From a checkpoint of a small transformer trained on Wikipedia: 5.07M parameters, learned positions.
MLP neurons of a small language model. Each row is named by its layer, matrix (up: input weights) and neuron, and shows model dimensions 32-127. Each number is 128 + 24 x the weight over its row's rms, rounded and kept within 0 to 255. Numbers have three digits each.
After each neuron's rows, "fires after" lists the tokens most often just before its 100 highest values on Wikipedia text that the model never trained on.

L6.up407:099141122089134147128100098125157137128083146137131148116149121083139105149113128142123135149098105115124100102128164093114133089160141069116132148132117107140179165191147110143111145178142112137153152135158128160137143106092145106120150117146139146108170109130128154148075134095130123096
fires after: "|", "-", " No", " te", " |"

L7.up159:135119123092147066145131137147129134133114144145114095132105133152092094129174117125109154093110118136142137128125128138111115140142153149135141122107111084182120151135113183132151124192152134098107127126086154087148136132113142089114079066173133158131096138098167121132138101173113120104
fires after: "-", ".", " (", " Cross"

L4.up549:147131142111118099157118114134083133098101106133183169133094125147125114161163150172132152159096141132151119110126110122121141102141095093104157118059115125115108115083130130152100130146174115136151107142145153163165121142124111144150152132139107186140099126131138180117114125151081123116
fires after: " United", ",", " in", " of", " New"

L5.up44:150097138118151096157139141152116164121144102096135149102138148132139162143133169143106141174134127133108095133132153189110115122135132121100127142116133093102125101136105143137144145158143138178075135096138140117130142166146080115138170133088137088127104117098105127105086150131125142092
fires after: " (", " un", " Bu", " su"

L5.up309:143148115081116104131117113115108107111114119141143131121149109155072141131137123070128126136107099178147126184117122199149115133102141132135138098103084098136120141127119159143083135113121134138131133097124104137151120158133153176093120122122099128115128166100120147113110108168152157165
fires after: " |", "|", "-", "\n"

L6.up473:119131133132145101171124127152142138129123119116153146130174114146112095119191156145126169130134148128138138124170114143141130124109101092125127138152175107103137104126120125070103137148135144098088162100119103144146128109106135079167117177152096158085149142076155094116130130128150099112
fires after: ".", "′", " ("

L4.up97:155134123155088111119174080146101118107136173078117112138179113149119156142151105172102158084148159135151151117118136130151149138109139127093107122134156127184116159096166144084130138117156126125175088108133111134103096172106088109150108131144150126119143146122149078106118132086102147157
fires after: ",", ".", " of", ":"

L6.up418:117107153170164146066121100127098148148156124106153109118108122114105118162176135125156090112140148115162104117112130169112104118109129137162112149152144142155153132131147157147138127185138100107130122115112165093123146156099105200158134110116138148115157143167171106170108107149106128121
fires after: "-", " \"", " te", "\n\n", " is", " ("

L5.up230:134162066091123137093113133123139139075105125148166153130121170132095114086119198121130134172156101105119128092099148168144121134098126121108108126134092092113121121127126144120143132142153125157152142125135133108132176115098169120137155156109125101165095099083149120087137139124133164124
fires after: ".", "-", " (", "\n\n", "\n", " As"

L3.up399:119112077112164097118116143162105155108097124129144162110121101142129092110146158116133134148101155141160129138143100147133122170168131119151164119099117122132124169137124086133109120164096097137117151139151153144139122124083121153127109148079135160140070109091148102143150140155110123115
fires after: " |", ")", " is", " was", " (", " Succeeded"

L4.up259:175140138139129112172135135138172180154148142098148102171165128151130152140134134118113126140126107153134132104107123138129141101096135120143155100106170146131106126134127116124156160152166149115135101097148149114088164143162118096125139135102105149107119131095089116120126104129142142149
fires after: ".", "\n\n", ",", " were"

L3.up291:087102088127177159171152130078131113131101133115134122112094128126153176105163094091096097128130119105161087124108154146141165127116117111127101123137111152170120093124132120118083169083112126105124143092137129156157099136150096074123135074105168120156119157115110172126112107130145120141
fires after: " the", " The", "The"

L3.up593:154155103118119144148116178141136131120091137142160120125127076126096122139159166109145121124136126092161145153105077164141113106127115141140066141149133118137101144124148133122104150137103088161116136145152144112141131127129172148154122144063137137117128130100130103123103131099139153134
fires after: " |", "|", " He", ",", " he"

L7.up426:122149114113115139137145167089144094108115116112127131147104140155134131130132145123123101172112129158147111110121110134137136147139143178141135074166121133123141131128129162160157142110151142145128151127154118100111126165186135127122133144149076151150163109075108128134138114123154135099
fires after: "-", "=", " subs", "pin"

L6.up522:151080111117146130091085107103161130078137128109133146195134133113087125101157137113102151121181144136117124090135144103116157124107153105164111129139147153127087137171110135172150168106152103168140143120103142099146136132128110120138168138155113123099108136081132140178085137143130127126
fires after: ":", "=", " Z", " Ap", " \"", "."

L4.up117:107120118137153118165113155141072101119127130183149079153140100107091146123136136153105112121167116119119154151095123128124124126115121145162098164100115122095111131145129121134116159118132175130144162142131076139139136136093143152141104104129128147085083095134126115138124103107113156119
fires after: "\n", "-", "|"

L4.up602:055092110095145114106142151189146130123138148121117168096095100128076115136100123098139132110118134108120138138121119155161142136142075073133096129120129138124115108093122098109080154215148148109133166124097125125135151123138170127137127160114118134151101112138152134136083165074136129140
fires after: "\n\n", ")", ";"

L3.up20:130105180107136164136165128122117133103103130189128145112137087120147122118122156140141127108203125123136118095111170111156103121098157129162153141135125145086134137110127150097151118174108073173094112111105124125112101149104104159086126146175130107116140087101135113086150143140095132104
fires after: ",", " in", ".", " In", " Act", " |"

L7.up358:135158144168165066126116154082098174164129089140113081136103140130103082142165128127127108150097150122176129123138127096166132144132147174152163109106110155142158149147097088107125127107132111075082148135114130144154107142155120127121169133119175109096102130148143104135154132147136117142
fires after: "–", "6", "-", " in", "2", "3"

L7.up597:157112129119126113148143114127152107129136103110172081064148130126123141166119124102109157122149146152136125108146115120152117106093108114161168107124145154154088140101189106132110174141104163108102147132066148086069174130135141178113155133109093128122140132145148122113124161121133138151
fires after: "–", " was", " be", "-", "19"

L7.up428:137080131120151123090117161107162104177106156105101113134124129108112157164114140130109123122171176102107165122136135127111132108131099091137116133131154116122104160111112146155137111154137167137058100064116144168137182158136172103134145112147128122097158110108111139108105111145132134157
fires after: " =", "=", ",", ")"

L4.up482:148111125159112142139108112129169116154110156127140160163157113144127105128120132125118101087136133172137119128098117152132124127110135150143132086119130113136102151116162098108129164105128117129068121123072142110138131105122171140127148101132146113122097148094111149136119113084158147118
fires after: "–", " med", "-", "=", " Phil", " cr"

L3.up258:182094157117172113115159128146167132108105104135139134106111107119134123137136143078119105202154106126169089137168114155117132098110120117136146166192179092103130109150104123114128121129146164146100141136104116114146148144142160078139083172124109139149117132128113153131149135129120136142
fires after: " |", " (", ".", " ", "|", " is"

L4.up405:158138112155143071094131116129115134142127085125136126162115093098084143142152140086127099130148103134095142100131167127105119119100095127161160139147146099108123154137135103091116071156129099144147109112144105124119129137127119121151166146143150105133122121106136158118133104069161145125
fires after: " can", " has", " is", " was", " were", " had"

L5.up530:111141118139155099138125136209096151166118148143098127060118157130142101102169102135119144135088113126105143158111097129137211134125107086123140130134096144154181159135166145123087121124121131104129156114125117127140130117138113141171102088128128149093111110122145144114092154087145142166
fires after: "|"

L3.up499:140133121114153153113107133136141115124162141146117144138175116125141132116191147145082119138094145115144109114096161182149106134101127132130141124126087137082097120112115096141090149116090154111146129126156137122145146119109098146137122106146111175099078105107166130151141135146097097075
fires after: " (", "(", "\n\n", " \""

L5.up268:130124127105174111145089148110075119130132183135130142123119165087157110143156131106120164109168131157114088111149172116113124128152086148130171132143117098125135096098121107155138107126197096123128133124117132129128152109149107180142114135136137118117136099106165079076132156126116145158
fires after: " in", " In", ",", " Ti", " northwest", " the"

L6.up359:063107122162078071160173113133150116119143126136175094123143103123121088154108140125158139147132119106113151137137113156128100133104122110148142129125113107141105138104125128137125153121110104134181154093119134121168142106107150134180147122121111091176114119116107150078155147086137099136
fires after: "\n", "-", " had", " has"

L6.up6:099137140130127116119117142138124099136129172142162163118168148131144167127136111152145081166133160173181122117112099174118118079147073145131194157088116111125127148104106129157133097109103132128081126131114151129111152118125159148128140095125140144122108115139095158143118101114125128151
fires after: "=", "\n\n", "19", " a", " ("

L7.up547:086148116107117116153150154104108118114133139125127142178143078115147126109157113157155153088111127109116144130110128149137117148127116150132134135118144142130135187126102088113111143149140207136169164106123132096121133135083136155107111129187147129128129109152093188139142128100155136123
fires after: ")", " |", "|", "}"

L3.up580:075128103152115152115156102142124100132146118148146117154146136117142098129134120105158101139164124109171093101156148164133114129062124132141139148142142130116110126120148138163135153117174098133171113148176128148147173100117160158123135148084110158112107140119104087082130139109126121148
fires after: ".", "\n", "\n\n", "-", " Ti"

L4.up521:137136120128140149108155145138137114120157140174108103122141131090138145100167133113131140123125109106134171138118087142137109085130122111107160109150148155093163135079167132155158122133077114094147124142127124107101148159147146117137089123117074151054151113073147157121152139100166127126
fires after: " the", " The", "The"

L4.up534:113107169139112145087116146145149135108125161133115140106142094130117130113133122153135136159143118123125142093140135154149122120087153139098142130154155161109138099143115120102101134120123162125155111092127113190099103165110150149132147128108113156167166147080122170104118165102072099066
fires after: ".", " the", " |", ":", ",", ";"

L3.up168:146129146136137147150107143124081097139134140098176140146151079152097169131112106132120107122150148129154131104136143148121100119106128075171148125092116100156140141137086167122119143109095156109133116110134129122133101074142101202113138110107133170155080121135082137107139130151156152093
fires after: "=", "\n\n", "\n", "P"

L3.up197:164147110127152116135106145132114074078133115160134114154105131141161152097180104136097155160103105101134117128142164128167130122104120127146151135088089138138136126134160158148059125151063118152134143141169102111115145137094112140109112130133109140149115084159110128169081130164151103069
fires after: "-", " the", ":", "|", " |", " a"

L5.up128:140118119115148147170113158124113105113132132107165135146161116124089159117178133126114116147191111107148097147121105153108105120142122132121103104121145152094117114144116121109176176177135131190143099121132146146133145159099121126142134126139137145148089093117135105068115141149157152160
fires after: ",", "-", " born", "M", " Stadium", "\n"

L5.up517:136130100120154130114128160165146143131117157130149127160109081128120122095171126142133120131115126144138132132133180112136161122073113161084116126102123100147088132088126120133160149082133173081127130082147142141192066116104125154111118090111122152098144177101102117116127121131124136089
fires after: ".", "T", "F"

L7.up100:091109133124152093079091095146166104116157112073157082106115102165123123125188158142082134134117175163200155107142119137168102123144167120148110143168140126111119120153119132104123111164102120102129138123132146109134151105157172109114115142122162083126119103110120146147170123113123130143
fires after: "'", " (", "-", ",", " is"

L5.up349:109089108106124130113136112137117142127141132106152122137112125096131147143130118103113156062116147141104141106147183158089120109175099133170134093140165126116109151117137123084118092141149117130180122118105150144074125140150113134139139139080120136131121134088119124087142137102112167111
fires after: ",", "$"

L3.up224:158171113129140107132166172090109085122128095121177126143119080130100104151116132115116118116170113099140077192138114132106156140117139121134147164120145123104108139123138125144104152148071182135141138135143146164145073128094175116146143176107117150098139149106128140119097116139133142124
fires after: " |", "|", ";"

L4.up501:121125161144107110122168144194133135120108155126145105153124144100123117142107166139144150127117161163085146127127100131086176158120124088118113123069092145103107153092128108114099163102128132128150131136135122133119115132142147146152074095142127127162129109146123163113153143097142139166
fires after: "\n\n", "°"

L7.up350:125098135125099135104120105113128143116162126167141127156128067178147134128163118148149106117115130143147157112106163124143119158140109111137130134128103120147154101134126121096114127102155108115109115109095143142178141157095116163100135142115136128132139126143110086097120098168091081121
fires after: ".", "=", "\n\n", " (", ",", "\n"

L4.up280:120120138157127146074107111118098113088158084115120110147128158097084152145183186142136141117126125140121148130089138166130135155149130148173106108124125125114129116167136160165137166141117100140090149118084094082139111146150118122153146127132086121114137100108104089094106091175113109102
fires after: "-", " ("

L7.up231:072144157107139098125132141108110132088133174094101143106135152104135115153116136117116153162101162155143111151130143141142111077164157161143122142116128108139128173149089140101092107153175142108131106114143139143124129115074162157120147123101163122118076137112179136144139126120106134136
fires after: "|", " |", "-", ":", " ±"

L6.up95:082120120087126112118096167133099109180113113147114111141147103179114101106180148145135108152180160136128108129118151153133123134093164168134109139155122064110111148153153118108140163153153152119110114083142116142146147121122135140127131137140143122096137128141065087071100137143155164118
fires after: ".", " (", ",", " dis"

L5.up484:085126140140142113134129145135127137137169142106107131091106116144108112151149123105134134143146135104142087125113157107112133120135135143137142130093116132100143114134117124133104174142099150088144174143129148137136150151114130165146105114162143207145160108162102153119098106123167140136
fires after: "\n\n", "\n", " (", " \"", " MP", "\""

L3.up381:133127126109153131122135096097129112140144107115078125191130126135120131097137105117105129144182151150166110114141158114135181081120144106132142093150156136140111130197149111109105102107146161111118112126113145131137116140123151105189084152113126092116092110138130167155095117126128133150
fires after: " |", "%", " (", "=", "'", " of"

L3.up164:116156115131107122125119104117102125125136115172124140128145130127128153144183156139124125103128088164098136132145113120168094107149165132130110105100094141107104114164151127167089107134132148141112159115107168134105148153113121136146082107132159126123116113089109188103113132070176087149
fires after: " the", " The", " and"

L7.up485:132093098095077154181134147097150138114133096137143148128121113130116124177136079139113129085117133121116137148135103137111153092142127103154139112120142141157102157139070144131104138113118164104113139139103093158110116170120100113128139144085123110147082146122138120132141133129117153137
fires after: ".", "=", "\""

L4.up307:146133152094130117122154135139119117097137124146113078133114117091090136157149150111111109154167149108128105109121128108120143119086166097137121158175128132159089111156134180098152113142150107114105079132132160093120140168118155114149091181098117136140116108112164188132123158135117145098
fires after: " (", "\n\n", " \"", ",", ":"

L3.up295:088117123096138143123153154157104115133116101151113161128142129129145114120143191087127125136103141114113151165092117112112080183128080118135124140102152132141108161115120129124077106154113183168137164136131092101096144137113156153148106173162120134131104128088121111101118169110104147189
fires after: "\n\n", ")", " =", " a"

L7.up624:135122113128127137165137139105097134174150075141139144141097156119089117111142129153142102166086141116136109167131130119119161128139161065174147142104160117129122133126149120092163186101100117090169114144157112142161111135148094157113102130142115136090103112113132091151112095145109090124
fires after: "-", "–", " the", " on", "."

L7.up301:195132137179079130135127138140098100142138129146151134113099108138100133116142129106084109139188137118128153127125160136107135141110122138134120123122128103164151065144126106132134166125142140130089102100130192162135106195139113126150081140102068102117135128079092142129134102168137143086
fires after: ".", ",", ":", " that", "\n"

L4.up489:123118164127157146116092133095137115104131136133183099125135124115099110145166142136102132166142096127114131099108119149102156120126156108124147120111144130082131108156104132145121115169149143129122148145209146135119129140147088156162098115108110137116144121110130144137106109142164147154
fires after: " (", " \"", "-", " ", "|"

L4.up499:093135144113133138123130157136087097151136092161189106143120090133112094171169179133110096153193153182155116114159113097125150128122154116187160113121105138135126128129154145145142139099098125166125128140120120083123166117152142133158112112089159112105131104110113111100128092109088134129
fires after: "-", " (", " \"", " r", " out"

L6.up510:145184092144134118105148083127128146121151110086112125150149126112100131156164114115159161138154138149116132147125100113108168099124118171113156117135132130129124140156157142145143183101118127146148117138104145139115133126178120130110127138120109165130118159106130108147104127119127149138
fires after: "-", "sq"

L7.up46:115137162151075118103145138139167108131164103114132127104145113087114112118113125100146131136090137149164130087108118119141082158115140142144141168134140085095147107136106077145106144153131176129120125157086127117145169100126155144101164099168137182126096169088117105117106120104149117144
fires after: " the", "-", "–"

L5.up228:116161113089106120102130125123201157153110114168144133138154149153123120149126141145113122122144099143089137128138145151133144118077117129143128092120084109195114057101123163113125186120104138130167119128134175120121146120114111115095168136095128094106143131146137122122099143120137157108
fires after: ",", ".", "\n\n"

L7.up76:149169148123171133121150144112121141117079127096124166104132121161081102161155130123130111139113100144058122147103111132172112102174157117115139103138158163153123096124110124116115134105140143149107086133149087161142139090138116152124118166112132140118181142105114079128115107160082138103
fires after: ",", " ", " in", " t", " (", " do"

L3.up162:135103155100133109065108100120099071118165143111148136088106111161106122180204165134085109133120151139105140101145144148158129134069175113145118182144120134140084124157134156144125155116140107117117157109130157092111118134127127124173111124122089125116128091151085106129121116172119143119
fires after: " (", " \"", "\n\n", "\n", " '", " "

L4.up11:144116098102099133159110131137138130161144134118171103155112126098124114133121135114121123151128123155131110133110127149117096121107125104111150149112131143090073090135133182094102140159136105068189182121121182129124110107102090127136145160112152115115117146112112157175135149082155123131
fires after: " (", "19", "\n", "-"

L5.up501:118095077118139136138099146095105127123096181133119084128105095118102162107139143109127147128132102119128133133126187109111165092175158119146172107120118164113101102107132144150165109130147065105133159134144087142134184115123099140111097123134145161168138123159136164138156140134152138125
fires after: " the", " was", " As", " is", " are"

L4.up36:099141123081120129130093114118153143121135098158157153134136177120112158096100156146131116176210140119090141117142162140144154124076147120174142134072130164160138105167131164114140133139174112117132138091141174106147130172132136121131105131086140122104107093138134147132103106139146137111
fires after: "\n\n", "=", "\n"

L3.up63:168143131127132118094091127127111177124097045085131121112143105097117124127150131124133164174156114151116119128124137125163119160104105154151126102135144155149158117105109126151149161113128161094130134055120151087093159159128151120146130145112081105148166102133111139121180124112187134120
fires after: ".", "-", "|", "="

L5.up238:091126124092190136101159140102136089146163142175159151104144106089104140112179101077087108120129126129171136114116164157152145082142157136116111143117122148152144134102124093131128125131159106162154135075151104165170106148124133113142072132140137121139148132134096146139145135122118099121
fires after: " the", " The", "The"

L5.up601:095129144116099143136144138153103146152181142145113095122162129114098143169134191125121114174167138136126140113113125160120157118149132117137154155090118148131128119147130141138117138118134084147144135094137129126134130134122097147118135121129126167070094089138117088146104144116129161142
fires after: "-", " cons", " Att"

L7.up367:116137099124136090141109128132139095167174102130154125121177105131121111150162126152134139089102101174106091146114102114148129098118127132102119074146157102125118125114170133149165141150148156118141111146148105110117140134128101116155148106129146149097124131097092131111138147111144214172
fires after: " the", " at"

L4.up53:130115107147138115134103157132128119165141114113141133093118090104106169159161117145097129152141143130134113120100183131117097120115172120116120169133145105136126146105129113133154176162095135130083108135159107149134117108095123126122162169095134151184149201119144123100101124102093125114
fires after: ",", ".", " the", " |"

L4.up517:142114108141117107121096151101136097109145187112143124142161140124105152123160128138109075142123119095140087134130122137110130107126137079164148113113136190145130126134129137164143109165143167155111118139159129125133136161092129119087133140116144135137079071131133189165076144158138154127
fires after: " |", "\n", " Preceded", "-", " Succeeded", " ("

L4.up279:164151129140096147121101139127122150104148175124148137099151129165134127173139121174097120130132157113118113152133115068121141106069123143123203157130081152158124102132125138143151073117168101098125125096103133150145128098125091175133149097147118126136144072159104130148143147141135142139
fires after: "=", "\n\n", "\n", " ("

L7.up168:156128128118120154138113148099122129134110110118132070145098095113155153187133162134139105139143070145148167144117176152096108106119177135095123147120128103109152165097127140117119106107118142113125121120122133100116158148151154109188117107109144167104136140113122147121107141069123123121
fires after: " was", " is", ")", " are", ","

L3.up383:103136117103110115146105125212124092083164137090125115129143131095034121167137138141130122147107116157093112106123122142140119145101121122111151166116084127170118141097134133158150154168187132113143130115088084096106119103131113131143122129138138141157122114128113121164125140137143122139
fires after: "\n", " (", " Website", "\n\n", " by"

L5.up449:132180178141165142123136129089141124138080082110180111128102099137117086100156131113147150133149128141131061127101167148165105115150133129113137140140134135153100144117132119100117142148142112162087107159091121160091108130110096125123106122138130112123147126129126084139159157133123118119
fires after: ",", " t", " in", "."

L3.up213:128167112143144118123108110146097166117108143099129095209122132119119098131131146136120104140118130167118142143148109154167123154116132117159144117114127149085130142132122144134092131141133122116127147116132141160118129102132108162116130105136138113134107087116076145186136118096164132124
fires after: "-", "=", " cr"

L5.up266:110139149151137129149095152135128173119142147125122135172118170108127095119130121116110135168104119112102139108146098116143132139156143152157157126127128163114121088127137109141109102161184168097112138089118094118142115119091143128152133108136107141074119163110168122142148127171134144127
fires after: " to", " a", "-", " under", " an", " in"

L4.up268:132146136117130172128068146131133117160122158187139130147113097110124098103184136083080165151182131137111154135148128154116131142141103168151129160088128103138117135148133116137118150108118125135141130129133127131176118159128098093147137141121123115101106108106091142106157086057150120103
fires after: "=", " the", " a", " (", " The"

L6.up317:071164110098157098149126165159118122135091155118197132155109150107114101154136114112135116111107134148130220150135150150117145107153154135140137135099112100134121153120103123145102126164105137145147141119144123142166148112107142181147108157101142158104140073137139140140133129088100092118
fires after: "-", "|", " •", " a", ":", " |"

L7.up145:168125111168119187122083126120156139149090171138129126122159135149145174132169134134144148185199133110151136113125154150135095090106155110121114123077112145134141118102130162102135131148126155123100109170152157140134095145122138135122121148150126130116131113102130136113082074122138127142
fires after: "=", " is", "  ", " (", " was", "\n\n"

L7.up87:141125115114096130126163135118164165071124107151188127143109083125118099161178113122075147115130098114141130155149132161100133084111110137177115079159133140114145166127090112171137154083138115080103105095139119148136142091102094183095161138121120111175142126107158130128172111142166125103
fires after: ".", "\""

L3.up124:162147113149101129088104151131131140114180174090181116112127146147138153147151126098114130132126153158131109098124122114141097086151114119156116136164123108183098137132176161142159112148158084089145111135128119096172123141127080122150147130148087172123130076113106141141121140122119128133
fires after: "-", " \"", "\n\n", "=", "\n", " ("

L6.up129:074097110124152137106123145107133164111118130095111105157113131122109088185133128108132129136174152101093146144121119145079131149174159121135113111177104141108123153154081129122089140159127111130135139118083115121136128129141153148119158175131152117067111116108107069135105110118124126125
fires after: " |", "-", " High", " =", "C", "|"

L4.up363:112152105125129178100109139135117107151165112153145105122118116110132114116187097105124145155133112138154092142113103128143150091122138136127104146125132148111158130143126132154122149085131133155109138142117135122166143104111127141105194120120152107062134120084120177155073115165126129128
fires after: " 0", " 4", " 1", " U"

L6.up427:128142086103128114137097161095098104088140105139143110091139126118142107160191099127109135132146179127106101106119136123129134086161146136169120119143079156099175167160122140094133124137118155096111147087078121152142136127141144147131126162137141122151119102096109124132142127118172100084
fires after: "=", ":", ".", " el", " Ot", " according"

L6.up103:124143078105157141144107132106121126145124171114147091118102143144136110179125135111094138125087114154125124150127147124148146144113145095115153134110134137114152189108112122096085153156138144142151155141115094117181093142104127126151138175109148086097143166171158111114133063109123165160
fires after: " |", "|", " had"

L7.up360:136124120107159121122119124113125159168132159123129111108169101132174117120123110146153102137183124123117111143140132113151108129140178087088158120138120122125146163134149132087116142117130143115088131066113113141149128201109169115113147123097115095123145140129144106145093144086116132085
fires after: " |", " Add", "  ", "|", ":", ";"

L4.up419:129134143100135148179137127129118163116159117118116123097135089099141092129134125134129152144165113101137129164099127126146109157088173150162102093104147153169147119156130113168138138121168147121114119096088113094162126096069138076122091117165136136115147129102120114108112166113115140083
fires after: "=", "-", " set", " (", " took", " at"

L5.up359:137111132119116099108119135108128188124111123124145101150141137113159136160100128106140132168130097137093124161112100127128123162127118091154168136140177099118159103117127124124112104114101124101110162157139087112153119103120129158116154133121139145170142126137155091140122179152154169160
fires after: " was", " made", " is", " set", " took", " laid"

L5.up542:117160114126122112117144146143157135132108145129159060133099115155149151110082187121148157146173146149120076145068101164097165142182125160095151098132122121103137161141115096083149118125124121133155151085136126117125117094103159130166150141184130120134138119138096098132132125117145161129
fires after: " was", " were", " be", " is", " to"

L3.up470:106119127116116116101082077165140092149092171099161095126119106180158156145103123122168138134142140133126100158135128108114159137125111119173123134123136070131092145115120143112097116155104114132149140151106076134064154134084138149141122172157146154131094131106147129097140127131091135140
fires after: "-", " was", "|", " be", " •"

L6.up516:098144088116147136126108123141172122121135087136129097139105081128104162154148175120133110146147093133104107131130217141093125128129139099140149156105140150123102127124062151138126122116111131146129110084113132116112167149150094155094084080082153102189133117127109130128167108078118114121
fires after: "\n\n", ",", "\n", "."

L5.up142:127140168145112141134133121067144151111114132154139129127141182090110070132172161106114129147154117077114123146124150081137115105130132126167131114151155118149121105099130138116122126121101103100069156127137140095134123133115172090120115104158134139083094072107114087126123092143148152114
fires after: "-", " di", " inter", "="

L5.up121:123113128152125108139143150146132094147129175124170076112160130104144147134164129142133173157149133152162088111142105177159128102135089108101093149131138134124122124130149134113098160121127165096136165129078131136121148116113130119091140110125140133091126126081128173095138122142119103147
fires after: " a", " U", " fa", " b", " 0"

L7.up609:154120133133089116130169123089148157112151132096161127156095098143101142123145105122088111172140116132094140089156149155123115102136116100117104145146155093144132142122096107168149174115127139124110114114116083107120158096154132170136133154111108139120135131133151117105110108155091145087
fires after: ".", " ", "oto"

L4.up202:149133133131123109177138138116145137137091131129188153115110144107074101140172138132153157101142127119104141113125145125112120113101089129138140104096152156149122104097136106088136158146196137121117110125132136127142108095134119153117128145140146132111138166131143112156139132106117144132
fires after: "In", " in", " In", " However", ",", " however"

L7.up329:121103149113139114124118138091111150149106098117154111112091144145140130133123153139191162137120089124145109136143161081112130134095162100118131142069082171148102092155147114126127116137149109119114110119115096146124112130135112192115161134140142153126141144101147141141094146139082135158
fires after: " on", " Released", " (", "born"

L7.up478:109160094135155122140105120158103128135095132119162162124109134129148116102132155089128123150109181129158151141113157122126123129129163098129117114145167117108112116152146106138126095099101141107118146140140092148138149124128126110120150109095182152147115157161162136126181133111123126121
fires after: " |", "|", "7", "9"

L7.up7:114135126116129087094096137119105093126104196152090064167174151138168143111158137122155152131165106132157143165120136155129121147127124167112154151125130129128138157176101123157119134106142160127116160128126133165119129137096114136164124097102131113060093105107098086131138096142142118109
fires after: " |", "|", " Succeeded", ":", "-", " /"